Weights of a small transformer language model: normalized queries and keys.
MLP neurons of a small language model. Each row is named by its layer, matrix (up: input weights; down: output weights) and neuron, and shows model dimensions 16-143. Each number is 128 + 32 x the weight over its row's rms, rounded and kept within 0 to 255.
After each neuron's rows, "fires after" lists the tokens most often just before its 100 highest values on Wikipedia text that the model never trained on.

L9.up213 [133  77 132 109 103 121 137 114 116  98 103  87  92 131 145 154 123  89 133 176 129 158 202 154 157 164 157  65 110 132 120 172 130  93  55 138 160 172 141 111 156 109 163  90 156 119 125 113 108 155 168 140 176 126 128  61 160 106  85 152  69 111 148 150 106 156  97 180 139 160 123 160  83 160 135 116 239 101  90 133 119 141 108 172 152 159 104  72 135 133  93  67 143 169 153 153 169 143 135  77 137 146 135  84  72 131 119 129  93 146 139 100 111 166 139 179  28 163 153 132 163 129 108 107 109  95 146 177]
L9.down213 [ 93 147 165 127 154  91 128 214  98 127 137 104 108 147 180 104 156  83 185 159 163  94 158  55 180 125 135 190 113 117 132 157 146 106 153  86 165  74 171 106  83 193 121 153 136 142  86 135  95 122 124 121 155 118 168 152 135 104  91 124 122 142 134 102 105  82  89 158 153 101 162 127 140  62 154 161 128 103 158 141  63 155 139 124 141  69 134 138 195 169  97  97 122 171 136 109 157 169 147 123  97 104  88 121 123 137 137 125 135 137  77 109 168  99  85 178 149  88 156 108 124  95 145 111 132 100 156 131]
fires after: " sy", " c", " qu", " ph", "–", " sim"

L5.up332 [ 68 156  82 153 150 165 156 167 156 113 158  51 130 149 118  86 184 142 168 119 150  93 120 188 135  47 121 136 138  80 110 105 171 177 129 158 190 117 142 128 144  85 208 142 126 125  88  90 124 103  93 155 115 162 132 116 127  94 159 143 104 137 108 151  61 124 165 142 129 142 120 109 137  93  86 133 128  76 151 176 138 142 106 124 173 107  96 119 133 149 159 136 168 114 149 109 144 113 147 166 102 100 122 197 168  43 105 138 100 166 163 130 138  90 107 141 156 139 103  75  96 132 100  65 118 156 131  92]
L5.down332 [102 111 104 109 127 111  97 113 116 162 130 116 111  97 128 117 133  70 186 174 104 118 105 150 202  95  89 130 105 144 185  85 176 158 170 160 135 122 210 139  82 117 124 142 138 142 120 163 114 132 131 126 157 130 144 150 171 187 102 158 227 109 138 156 134 192  80  93 170 206 130 112  93  97 103 118 196 133 116 148 136 124 115 141  82  89 111 121 104 190 142  86 101 100 118 102  67 109  89 166 100 155 148 109 128 119 157  77 152 135 159 152 138 119 135 106  62 132  86 113  87  85 156 123  98  88 108 143]
fires after: " f", " C", " sc", " pr", " c", " p"

L8.up177 [132 158 128 108 157 165 166 120 124 128 147  78 143 109 169 129 189 173 133 148  69  78 129 171 109 129 104 137 157 172 103 127 199 134  65 100 176  89 112 156 131 140 131  64 156  89 137 145  84 109 138 122 167  97 122  89 132 118 213 200 157 133 126 211  85 111  91 130 117 105 107 155  89 120 180 150 190  82 128 172 127 118  91  94 200 132  97 136 135 214  69 104 133 134  87 120 149 117 139 171 150 147  74 108 164 139 123 110 127  75 118 126 134 142  84 102 169 106 180  93 118 145 181  83  88 100 112  86]
L8.down177 [ 85  82 142 112 124 117 129 188 142 177  94 157 128 146  96 144 160 119 143 174 121 169 101 142 195  75 126  91 120 121 120 130 100  91 183  94 135 154 127 101 115  61  80 111 165 131 101 150  91 103 107 135 154 125 104 119 139 105 125 154 116 120 143 140 196 172 129 116 135 160 112 110 139 104 108  52 128 102 172 120  95 152 126 115 125 152  96 145 121 136 134 130 142 143  71 163 150 155 139 195 111 146 107 107 128 108  85 169  97  85 122 171 160 139 140  67 114 125 165 131  90 122  90 133  88 113 149  92]
fires after: " ac", " b", "|---|---|---|---", " c", "enc", " gen"

L14.up943 [170 121 132 109  91 153 119 177  85 115 155 125 138 124 117 131 141 167 159 164  94  97 119  89 117 135 158 124 151 152 127 100 104 161 166 140 121 123 117 134 127 173 111 154 185 160 167 128 137 100 111 154  90 140  84 166 106  36 158 110 165 147 149 160 140 107 166 159 151  69  96 135  81 155  65 156 112  61 117  99 121 134 141  97 129 154 140 162 126 124 106 202 146 158  13 148 157 118 116 116 160 117 127 124  98 166 125 152 119 148 157  85 108 152  55 138 139  80 166  59 136 136 142 182 134 140 128 111]
L14.down943 [ 90 126 167  97 104 181 141 138  60  98 107 103 103 135 112  94 164  83 202 110 116 192  80 101  56  96  82 130 127 109 102 118 133  90 136 140 171  91 152  87 113 182 146 140 195 125 130 171 142 155 167 112 131 107 100 165  98 126 115 169 170 158 152 144  93 144 134 149 159 138 133 120  92 107 138 107 149 123 148 130 203 140 172  86 172 154 123 116 109 127 181 132 114 117 108 153 157 163 149 106  66 150 100  97 132  98 108 157 140 146 107 122 127  81 100 118 132  84 113  81 134 122 127 140 114 114  87  98]
fires after: " b", " B", "b", " ad", "5", " c"

L9.up619 [101 103 104 131  72 122 136  70 113 114 109 126 125 123  96 155  88 140 150 192 144  96 181 107  44 141 160  58 112 173 114 185 115 101 132 112 145 146 125 132 119 143 124 142 119 136 144 115 155 127 175 143 147  78 108 101 120 197  91 135 164 100 170 141 141 126 116 183 133 146 144 186 112 165 155 135 206 151 118 127 121  59 163 112 135 152 128 147 100 101  76 135 136 119 138 154 177 144 207 116 103 113 159 140 236 157 111 117 138 145 146 117 140 156 129 148  83 101 118 105 146  63 115 134 112 140 118 195]
L9.down619 [ 95  97 196 117 170 110 131 158 148  87 130 101  87 124 155 177 130 104 116 114  91 137 172 138 163 102  83 184 111 100 167 103 125 117 132 129 149  95 159 142 113 143 209  72  76 170 122 121  54  86 142  85 102  88 132  71 171 145  86 131 125 103  87 106 158 113 149 105 182  59  88 169 105  93 100 152 134 138 163 109  86 133 114 170  80 128 166 178 151 106 120  93 131 126 116 130  56 143 108 170 144 161 134 100 122 148 107 142 125 111 110 132 128 150  81  63  62 157 162 134  91  81  79 106 154 106 153 135]
fires after: " sim", " S", " m", " c", " s", "ed"

L8.up1007 [155 178 126 145 150 156 104 103 138 114 144 109 115 105 178 163  91 139  98  85 101 144 115 141 134 119 154 155  83 139 199 172  90  89 102 136 163  78 134 120 159 112  57 118 119  97  66 133 116 135  80 161 102  97 142 147 140 127  56 149 174 140  84  96 181 126 125 180  97 138  74 150  89  82 156 138 151  96 156 166 124  77 125 165 161 177 147 175 147 165 127 158  99 138 168  92 106 152 168 197 184 125 105 161 147 116  88 120 172 109 136 110 141 127 134 135 161 145  72 147 177 178 144 124 132 116 156 115]
L8.down1007 [103 152 191 194 119 151 126 127 129 115 129  77 147  53 170 156 185  99 114  53  93 127  86 101 152 176 171 111  99  81 146 123  98 134 142 155 126 115 255  68 146 152  76 132  92 131 151 146 101 127 101 120  67 103 123 135 118 131 169 165 143 125 115  78  96 106 100 136 184 162 158 119 127 142  89 139  96 130 105 152  81 140 143 206 108 152 178  77 141 138 108 103 147 117 130  72  91 154 153  95 154 116 105  98 151 131 146 193 155 112 104 112 134 138  88 148 163 144 112 222 101 122 149 147 122 106 123  92]
fires after: " f", " F", " ex", " The", " M", " |"

L3.up70 [121 127 141 146  91 169  99 169 108 127 173 177 131 117  66  98  94 151 164  86 156  81 132 140 115 188 163  71 212 171 121 148 109 137 166  99 105 128 134 133 127 123 128 124 141 138 176 123 144 169  91 186  81 131 105  86 108 106 190 110 171 110 153 212  97 151 150 115  94  55 111 105 108 132  53 101 145 107 112 128 139 115 133 105  82 116 164 118 116 125  91 162  99 117 178  75 121 118 175 165 150 138 107 149 162 127  74 141 120 194 166 183 115 175  60 173 130 140  89   0 131 145 111 113 133 152 187 107]
L3.down70 [152  83 122 135 114 125  51 114 101 200 110 130 192 121  48 166 147 126 144 139 100 158 132 127 169 116  98  95  97 144 137  99 117 131 118 151 141 111 204 127 116 132 135 163 137 147 132 123 156 138 178 116 112 137  77 172 125 158 119 153 137 155  72 118 117 176 116 168 127 149 126 116 169 157 125 181 159 123 131 159 158 167 139 117 140 133 139  67 182 163 172 140 115  96 177  78 185  62 134 154 164 147  77 138 128 138 122 151 124 101 115 114 130 120 145  63 136 201 142 132 104 109 103  95  84 155 119 142]
fires after: "\n", " ex", "ient", "ert", " inter", "ident"

L8.up306 [121  90 195  78 117  79 145  73 163 175  73 171 152 125  71 107 130 196 130 149 164 125 116 131 170  90 127 111 109 184  89 129 128  97 130 132  87  94 128 112 115  82 127  70  91 117  79 156  89 161 156 162 126 147 169 115 102 111  41 180  98 125 124  78 192 117  83 125 143 127 169 121 155 128  59 143 102 124 112 182 135 125 124 154 112 144  99  94 109 109 187 137  91 139  80 166 142  85 133 156 124 103  91 118  60 120 150  98 150 147 142  37 175 112 105  92 141  77 107  87 161 105 201 157 153 110 105 148]
L8.down306 [128 163 204 125 120 121 109 150 113 171 160 136 108 120 180  87  92 144 137 161 102 149 160 133  96 126 133 142 120 184 146 132 177 174 140 113 108 129  25 140  80 159  11 173  80 136 139 112 142 149 113 149 141  97 137 133  92 114  56 120  92 154 158 118 106 135 120 141 133 129 167 110  94 140 110 123 134  94 139  90 171 106  85 127 134 113 102 110 104  92  80 140  82  99 121 124 135 125  94  85 122 109 127 103 134 126 173 182  91 100  83 140 101 158 137 134  58 131 117 106  76 149 152 148 125  74 113 131]
fires after: " de", "cc", " d", " B", " a", " ch"

L4.up146 [125 157  67 130 178 129 124 116 122 128  69  81 140 130 121 147 161 122  67 148 185 127 137  71 127 128 123 133  48 132 109  73 120 138 142  62 144 155 142 154 114 139  83  96  73  94  73 165 147 161  64 131 125 151 116 133 130 173 137 120 136 139 133  87 139 148  96 136 130 144  77 124  76 168 149 114 108 154 120 164 136 148 129 206 111  92  89  44 136  82  83 133  97 130  41 167 147 131 176 151 137 200  85 151 100 154 150 109 112 106  82 116 142 154 112 101 156 111 113 118  45 132 130 115 135 119 122  76]
L4.down146 [112 113 161  64 145  94 112 139 168 124 156 150 108 128 121 107 133 144 143 119  82 102 115 122 158 118 110 176 108 110 170 104 168  67 167  93 166 103 235  85 155 126 125 117 135 208  65  95 103 172 129 198 189 128 169 114 167 108 158 106 127 109 118 107  89  91 105 101 178  66 113 131 138  93 134 108 164 156 145 172 173 121 148 145  85  68 137 156 120 190 137 138  90 224  95 117 156 157 142 119 135 172 193 183 140 131 140 140 132 166 129  89 120 124 109  81  94 143 163 105  89  92 195  57 145 127  76 101]
fires after: " s", " h", "c", " f", " (", "al"

L5.up281 [146 179  67 181 155 165 116 151  98 155 113  91 152 160 159  83 128 161 107  66 104 108 129 142 114 166  41 135 140 135  95  56 201 108 114 157 112  84 120  98 150 126 111 161 104 120 170  92 140 173  97 134  95 121 149 124 110 109 149 195 122 123  70 116 165 135 101 168 193  74 122 105  74 143 180 114 153  90 128 150 132 107 110 116 155  88 133 185 160 141 156 133 115  98  93 128 138  85 138  94 120 131 174 210 103  91  66 167  98 133 163 173 102  94 153 135 119 133 155 194 117 179 141  99 120 199 167  85]
L5.down281 [197  80  84  99 168 105 116 180 146 131 118 121 126 150  69 134 121 131 156 131 127 149 154  97 127 126 160  94 145 130 116  73 146 109 123 150 145 107 139 169 145  99 139 134 105 100 144 113  97 152  89 175 106 168 139 186 148 165 159 110  82 152 124 125 151 145  75 166 172 111 128 121 132 101 131 144 174 144  61  68  36 126 117  82  73 122  61 140 149 120 146 107 162 125 183 168 127 109 123 172  71 155  96 126 119 126 183 147 131 107 147 157 139  98 114  91 133 110  97 110 142 156 175 122  59 131  94  91]
fires after: " C", " c", " acc", " att", " I"

L8.up831 [ 87 148 119 136 121  41 127 143  90 126 137 189 159 135  86 131 168 120 138 136 161 209 199 151 137 134 150 161 141 131 106 127 121 127 136 111  95 117 130 128 136  58 181 108  86 127 111  98 108 124 157 109 134 203 145 139 152 125 117 116  96  93 155  33 130 120 104  90 106 104 119 112 159 149  90 136 129 144 127 119 133  81 124 113 129 102  78  97  67 138 145 107  71 135  94 133 112 109  91 127 152 126 169 138 129 159 126 177 119 145 134 154 225 107 101  92 138  77 110 117 143 169 141 125  87 145 206 186]
L8.down831 [121 109 169 106 137 140 141 172  75 147 152 110 102 107 125 120 135 169  67 171 179 108 184 137 108 133 109 156 131 189 125 148 120  91 174 147 168  95 124 124 139 151 100 110 128 163 109 102 107  82 158 106 157 101 147 160  93 112  59 112  94 192 168 101 113 151 118 138 141 115  97  98 121 138  80 113 144 114 100 133 128 135 150 115 144 141 105 100 149 117  89 121 149  78  90 132 133 118 102 111  72 102 166 120 175  85 121 146  91  92 141 121 110 124 142 127  93 142 145 122  96 142 118 195 184 126 206 155]
fires after: " B", " b", " O", "ou", " a"

L5.up795 [214 156 100 154 131  94 120 100 170 164 143 138 169 109 104 141 103 167 164 119 172 137  78 178 169 131  71 111  86 141 177 158 127 135 154 141 164  96 130 107 124 107 134 158 125 132 121 133 142 120 113 132 153 219 144 166  71 150 151 128 135 163  86 159 129 168 138 113 132 163 123 101 119 121 124 134 116 171 134 162 123 136 132 117 120 112 149 139  94 160 140 119 114 105  85 108 155 123  94 198 187 159 177 167 161  47 137 121 102 156 141 178 126 153 143 117 152 131 113  93 156  78 111 127 181  98 154 129]
L5.down795 [144 111 113 121 179  90 117 135 166 112  96 133 104 103 155 112 104  50 159 135 179 160  73 125 137 115 119 148 149  91 128  90 137 107 121  84 111  66 123 128 118 168  56 120 136 141 114 154 128 131  96  67 127  69  83 115 150 131 127 112 181 142  76 153  76 121 136  84 148 115  82 123 148 134 113 133 217 136  97 136 107  80 100  81  83 139 128 151 167 170 104 165 137  73 129 136 142 106  35 130 172 132 148 113 159 101 145  70 142  89 168 161 104 120 131 105 117 121 110 107 135 105 137  94 128 147 151 170]
fires after: " n", " h", " ev", " J", " sc", " St"

L5.up497 [129 117 153 141 148 140 129 142 121 119  62  97 111 113 158 150 191 129 119 111 135 104 164 200 121 135  43 144 126  82 115 127 122 121 131 142 165 135 120 174 136 174  93  76 169 152 210 112 111 117  89 184 111 125  95  95 114 175 150 160 189 165 168  46  85 160 119 132 147 139 155 101 146 182 129 122 114 119 159 157 129 125  94 131  50  84  84 148 149 152 102 155  96 111 110  96 136 178 136 151  73 119 175 181 172  64 160 150 170 171 126 174  85 148 138 105 122 131 113 104  54 117 156  66 125 125 125 129]
L5.down497 [172 119 111  94 209 128 164 221 139 113  89 133 123 133  64 111 128 120 188 115 131 120 100 190 153  90 106  95 164 178  99 144  90 180 158  85 112 118  17 128 137  97 129 141 121 141 138  74 124  73  80 128 148 136 105 192 100 102 110 125 142 170 109 141 134 164 117 153 122 168 107 165 166  62 167 176 121 135 133 131 228 139 153  99 101 158 107 163 114 124 170 121 179  94 167 142 140 112 137 139  95 207 130 116 109  94  99 167 130 186 113 151 128 152 140 112 125 129  86 123 104 103 117 146 113 117 125 145]
fires after: " V", " H", " N", " C", " L", " R"

L18.up740 [185 143 114 117 129 135 140 106 111 151 107 158  83 127 159 123 151  82 153  64 135 102 122  86 109 172 152 200  99 108 146 151 163 152 118  75 120  97 178 116 138 123 190  89  84 150 130  96 122 144 154 120 148 141 201  98 106 140 108 100 181 163 161 107 110 111 121 124 136  95 101 109 161 172 136 144 157 119  92 160 116 158  84 172 162  95 124 176  93 160 165 120 111 140  66 129 117 133  87  95 136 117 101 117 171 123 122 151 183 160 120 153  83 121 146 178  97 146 122 137  74 193  98 182 156  73  98 115]
L18.down740 [138 117 144 129 114 130 167 142 140 111 136 103 145 166 184 159 173 130 145 140 146 144 105 135  53 144 108  89 128  98 136  97 115 176 153  87 143 157 180 124 159 134 117 139 169 141 109 144 126 123  97 130 127 129 124 102 119  81 122 197 167  94 160 111 157 121 149 108 139 160  70 159 129 115 151  85 171 118 144  99 171 173  51  62 161 151 118  98 200 135 132 123 119 133 149 116  86  96 140 177 101 168  79 177 132 128 124  80  67 195 129 105 124 158 164 100 145 164 159 170  68 120 133 125 111 108 117 172]
fires after: " h", " m", "1", " M", " l", "osp"

L3.up558 [137 144 176  90 181 114 131 156 151 134 127 153 162 115 135  67 129  83 147 116  93  86  47 141 109 100 106 108  95 129 156 160 169 142 132 104 156 113 138 113 180  76 160  91 121 124 153 176  84 166 104 103 123  85 134 150 166 143 114  78 131 153 149 143 172 131 173 139 148 127 133 147 109 127 132 125 140 132 107 120 131 137 137  71 157 161 154 187 141 160  79 126 105 129  99 141 162 115 114 208  82 113 115 103 165 116 122 122 182  77 102  73 127 147 121 150 153 111 163 152 124 139 123 113 134  75  77 146]
L3.down558 [143  95 137  79 104 126 136 124 164 168 128 206 114 108 142 172 132 126 136 149 147 124 133 113 113 107  93 157 144 146  73 169 113 102 111 119 152 151  13 125 172  87 109 128 139 138 108 160 129 121 134 128  71  62 193 154 184 109 124 130 174 111 168 150 118 146 133 108 123 110 113 126 111  68 116 171 152 116 118 123  28 141 114  99 115 115 138 163  91 120 182  92 115 162 155 154  97 133 101 125  81 125 160 114 147  92  79 172 132 151 118 118  94 127 145 146 156 140 134 119 172 125 150 160 109 136 121 120]
fires after: " S", "s", " em", "I", " T", " cons"

L4.up872 [124 112 129 110 159 156 134  86 146 129  54 176 156 127 133  24 122 166 135 133 216  91 156 118 135 100  77 155  71 154 159 111 152  66 141 137 185 142 138 170 139 158 106 142 114 157 170 103 156 124 183 128  92 132 106 183 127 168 158 161 152 138 161 124  95  80 115 191 152 118 125  89 126 139 126 163 158 105 163 148 121 179 130 152 208 172 172 118  65 183 196 131 105 126 112 137  88 139  90 208 161 121  96 124 148 122 116 122 117 138  97 115  98 128 176 167 171 143 120 165 144 133  84 160 125  48 160 125]
L4.down872 [154 131 125 140  97 102  99 123 143 116 170 146 117  87 148 142 133 169 100 202 112  97 189 146 129 139  66 138 141 137 125 156 107 123 125  84 139  97 240 149 164 128 148 173 136 144 167 128  82 150 110 120  91 128  76 148 119 128 123 133 116 112 153  99  91 158  99 126  91 133 143 103 130 163 153 157  82 107 112 133 194 103 157 117 110  86 127 103 111 100 159  98 122 105 156 113 119 116 125 108 119 135 130 116 120 173 123 100 129 133 104 140 112  95 111 177 132 173 145 102 105 127 162 108 109 109 105 129]
fires after: " M", " Mar", " a", " An", " m", " em"

L5.up549 [128 202  63 103 204 147 136 127 164 113 166 107 120 128 128 118 132 158 100 113  94  85 177 110 123 112 149 134 170  99  79 136  80 126  99 103 126  97 120 137  96 100 141 159 140  96 184  90  93 135 113 129 134 175 189 120 103  88  86 117 118 102 106 127 127 160 169 108 125 113 134  94  83 154  85 110 156 120  72 171 131 107 174 114 185 115 167 139 161 110 120  75 177 124 186  99 139  98 192 107 209 102 124 153 151  90 103 106  60 100 172 129 135 100 129 155 100 158 143 107 154 122  74  96 110 140 146 122]
L5.down549 [139 115 148 117 127 154 116 173 134 155 135 133 151 103 137  97 165  70 104 145 140 110 182 117 149 106 156  67  67  96 139 101 112 113 133 134 129 149 137 161 115 136 161 124  69 144 143 119  91 173 130 156 114  72 136 125 142 156  96 148 141 119 125 152 128  98 144 149 179 159 134 169 123 124  73 133 201 117 130 105 113 126  95 114 131 105 129 112  91 122  77 150 118 115 152 142  84 110 129 145  88 125  71  87 103 103 158 128 163  99 172 138 149 115  98  53  86 112 120 156 127 153 164 118 128 119  87  79]
fires after: " w", " bel", " gr", "w", "ann"

L8.up627 [143 136 131 137 171 100 132 153 152 139 150  80 127 145 103 180 185 102 142 145 167 185 122  73 102 108 103 117 100 158 179 159 116  92 138 170 152  86 121  67 123 166 183 125  94 142 129  87 145 137 148 201  84 178 116  76 181  95  97 110 113 125 114 183 173 126  68 115 134 144 120 174 124 126 145 141  85 121 125 134 133  83 139 166 209 136 147 142 137 131 106 130  88 106 179 132 123 108 108 139 102 246 181 179  84  51  85 162 145 114 147  67 134 143 141 126 140 139 130 140 214 106 114 136 151 126 148 161]
L8.down627 [176 111 125 154 133 154 122 128  90 144 190 156 128 116 153 154 127 115 136  67  89  96  94  88 118 187 129 112  79  89 151 141 104 149 153 140 112 102 149 106 131  77 178 136 110 132  94 122 124 162 144 112 163 142 167 112  80 146  81 105 110 165 104 128  82  54 142 128 121 101 163 117  43 165 128  64 144 141  93 115 159  54 121 119 101 124 131 135 138 145 148 161  98  65 147 135 105 161 136 104 177  62 132  75  98 128 165 134 138 111  78 146  86 155 105 183 120 131 139 101 154 135 172 150  71 128 180 118]
fires after: " r", " Res", " P", " occ", "in", " c"

L9.up828 [100  95 145 149  80  88 114 122 116 137  91 130 126 104  73 161 129  75 170 149 119 110  64 121 175 115 105 144  80 185 152 196 132 152 112 126 161 148 125 165 109 120 158 102 172  93 121 158 145 121 150 161 139 150  77 117 102 125 144 110 146 131  92 141 151 130 100 176 199 141  72 117 154  77 146 131 114  79 170 182 134 124 108 151  43 120  95 128 179 116 180  86 122 132 124 158 114 109 129 122 159 125  96 106 121 137 129 135 117 127 109 131 145  68 145 154 130 130 160 116 135 178 120 120 144 115 111 147]
L9.down828 [105 183 130 139 121 130 157 173 119 126 111 127 157 160 132 106 125  67 152 119  73 137 139  81 106 149 169  86 119 115 166 160 120 132 171 158 140 157 162  91 116 134 135 114 122 106 125  81 130 193 107 193 116 217 134 205  98 128  78 157 128 117 117 114 150 130 126  86 100 127 158 109 161 143  87 142 153 123 119 103   3 152 114 122  91 128 135 133 137 159 138  76 137 153 130 148 164 106 121 127 115 102 144 148  97 117 132 182  91  92 160 116 119 119 105 184 127 175 104  89 100 106  95 121 154  61 120 103]
fires after: "–", " S", " qu", "-"

L5.up778 [163 174 100  95 191 130 135 125 150 107 118 130  91 135 139 140 167 190  91 116 123 136 148 185 137  83  98 138 140 144  93 155 116 182 110 144 110 123 128  99 120 119 109  88 107 104 161 123 126 114  98 116 192 177 109 183 101 112 110 199 111 127  82 149 159 174 149 104 112 160 141 137 123 182  98 124 174 147  94 142 135  65 120 127 145 145  98 114  94 155 111  59 153 130 140  87 131 108 101 255 148  62 124 152 159  58 141 125 113 119 152 173 139 135 149 204 178 135 160 139  78  52 117 123 125 134 128 106]
L5.down778 [148 120 102 131 144 125 115 179 117 119 114  87  96 114 122 121 139 103 152 160 115  90 153 117 110 113 104 134 133 116 152  90 189 129 148 132 142 108  48  99 149 166 127  88 117 166 132 132  92 154 106 102 106  86 157 118 146 113  99 135 162 116  88 123 148  70 140 163 185 171  73 143 128 152 100 199 170 147  64  91 198  97  53 112 102  86 135 116 132 129 119 106 120 112 155 131  42  82  80 161 129 108  91  85 174  97 119 133 137 172 152 149 132 209 115 100  71 148  74 137 140 129 174 110 117 151  75 164]
fires after: " J", " h", " St", " v", "J"

L18.up959 [151 106 138 132  92 145 135  79 124 135 157 166  99 113 120  96 177 116  90  66 148 140 100 122 199 134 140 155  95 105 103 121 114 104 118 127 135 142 145 148  83 126  96 163 154 153 164 114 197 128 143 107 113 169 174 154 114 114 119  98 116 111  87 119 155  72  92 104  81  72 131 132  87  79 191 125 128 221 107 132 113 147  82 111 148  80 171 170 151 173  93  62 120 125 139 115 106 127 133  99  78 148 107  86 146 133 134 149 149 123 100 155  80  90 132 114 143 157 162 132 117 116  80 166 127  73 102 161]
L18.down959 [119 134  67 141 126 148 153 226 129 109 184 138 107 145 155 108 106 133 133 133 133 115 144 136 108 135 107  85 161 122 107 129 151 126  92 102 159 148  79 107 142 131 113 116 188 172 147 129  61 153 118 178 123 112 107 107 170 101 112 110 141  96 132 123 108 134 151 145 118 132 152 149  92 104  92 120 199  73 149 169 159  92 104  78 109 157 121 132  87 105  79 126 154 123 136  98 138 167 108 131 225 141 104 154 111 127  95 120 125 106 150 126 144 110 185 165  93 145  74  63 118 131 160 113 137 126 120 124]
fires after: " B", " b", " m", " M", " Tr", " gr"

L3.up821 [138 125 169 191 157  72 147 117 116 123 139 134 114 142  97  70 171 108 106 117  65 140 159 106 105  92 167 130  90 224 120 125 157 113 189  97 202 183 127 133 153 101 124  88 107 127 139 129 137 155 162 150 117  95 114 112 120 144 154 117 159 142 132  71 177 154 161 133 111 166 114 173 171 111 147 125  86 143 176 156 131 175 130 135 135 114 148 195 130 129 149 101 164 117 149  98  89 143  55 132 110 120  95 165 148 120 126 144  79  95 154 123  82 117 133 114 126  94 117 161 155 172 102 116 142  64 154  78]
L3.down821 [134  92 224 126 140 169 143 149 123 134 167 150 165 138 162 131 116 133 133 160  54 106 114  55 136 116 140 145 158 103  91 103 170 113 134 145  92 116 104  95  96 161  69 124  97 133 111 111 167 125 160 147  79  77 181 125 155 102 148 111 174  89 142  60 116 136 168 166 103 124  87  74  79 117 123 101 103 117 131 125 133  78 110 148 144 122 102 237 144 155 116  93  81 165 120  72 158 160  88 132 100 111 152 146 138 127 140 134 197 112  94  90 119 118  84 111 171 126 166 172 124 153 117 119  67 124 133  75]
fires after: " the", " s", " t", " S", " T"

L5.up836 [150 108 144 106 120 125 133 125  88  79 124 134 150 139 137 137 106 147 152 184  70 162 145 149 136 151 126 180 166  69 112 143 128  83 128 116 166 163 127 104 205 153  95  63 142  77 182 103 139 125 114 106  96  87 168 186 145  76 102 162 151 142 177 131 146 129 108 109 160 110  52 182 147 144  88 133 164 139 104 114 115  89 140  98 153 127 110 157 102 169 169 127  82 104  92  81 166 135 150 150 161 121 131  93 125 124 104 138 105 106 110  81 119 150  88 113 171  81 132 138 169 192 117 108 102 140 127 114]
L5.down836 [118 127  92 146  99 151 142 183 127 161 121 132 117 100 121 169 112 156 111  72  83 177 113 124 136 176  97 167 165 128 127 116 104 151  63 134  97 116 140 113 163 162 134 140 119  93 126  55 114 161 101 125  92 151 110 131  62 142 161 110 188 126 163 102 147 119  82 159 173 123 109  91 145 174 140 181 109  95  92 120  57 134 100  95 122 144 137  73 108 106 124  88 177  64 255 113 112 127 154 153 142 158  95 107 111 133  98 122 129 136 178 206  72  95 150 125 127 125  91 154 120 111 133 177 155  87 106 108]
fires after: " c", " A", " C", " comp", "he"

L5.up567 [133 157 144 131 101 104 141 152 143 125 172 162 122 126 174 137 128 158  60 149 149  90 129 122 136 168 169 104 189 189 139  71 127  42  88  85 150 151 130  75 108 150 118 141 191 109 135 146  96  85 170 142 100 205 148 141 165 185  89 209 116 143  98 163 103  84 145 145 125 128 147  78 120 119  94 108  80  19 180 117 129 132 150 102 140 113 131  96 216 138 103  96 135 114 197  74 150 124 126 120 117 179 108 100  94  92 128 154 105 156 129 176  83 121 165 142 127 193  99 118 167  90  95  74  98 133  87 133]
L5.down567 [102 162 105 131 114 132  84 149 115 141 179 148 158 123 109 119 166  93 103 127 154 135 148 105 135 106 177 129 111 110 128 119 162 122 139  91 106  61 132 177 128 129 158 152 142 173 169 132 202  78 114 206 150 137 118 162 147 173 105 228 137 118 100 143  94 148 174 170 114 112 164 131 144 136 123  79 162 134  81  76 112 188 213 189 145 165 121 169 150  72 114 130 168  73 157 207  57 113 151 128 103  92 129 122 136  62 103 159 160 129 163 132 132 144 163 154 149 123 141 203  92 160 156 143 197  92 110 101]
fires after: " C", " w", " gr", " p", " resp"

L14.up93 [122 131 211 142 105 126 134  99 174 118 169 113 111 126 116 132 164 103 168 138 148 143 172 104  98 135 184 104  71 132 124 122 126  90 173 130  89 105 112 121 154 145 118  53 110 147 137 122 109 134 178 131 149  91 116 104 131 139 146 160  99  62 125 137 149  82 105 105 113  63 104 176 103 134  85 144 222  65  93 165 134  79 135 131 107 158 154  75 130 106 150 143 174 150  56  82 138 147 109  83 116 105 193 153 110 122 121 163  90 130 128 106 119 132 118 134 136 165 129 162  81 195 156 139 165 152 110 151]
L14.down93 [114 173 146 110 118 113 105 123 126 158 140 127 120 110 131 182 145 157 113  96 153  52 157 121 163 158 129 132 141 127 148 151 128 152 174 180 100 124  62 122 142 111 188  82 156 199 143 126 178 118 166 113 117 104  71 102 159 186 150 165 134 132 122 143  56 181 131 128 148 106 144 153  91 134 136  68 150 164 136 121 245 109 118 110 132 137 118 170 137 184 154 166 128  64 118 170 138  78 212 105  98 128 130  91 172 129 141 170 130 149 148  83  97  60 150 111 187 100 104 131 118 168  81 142 118 105 162 110]
fires after: " d", " sim", " c", " r", " qu", " s"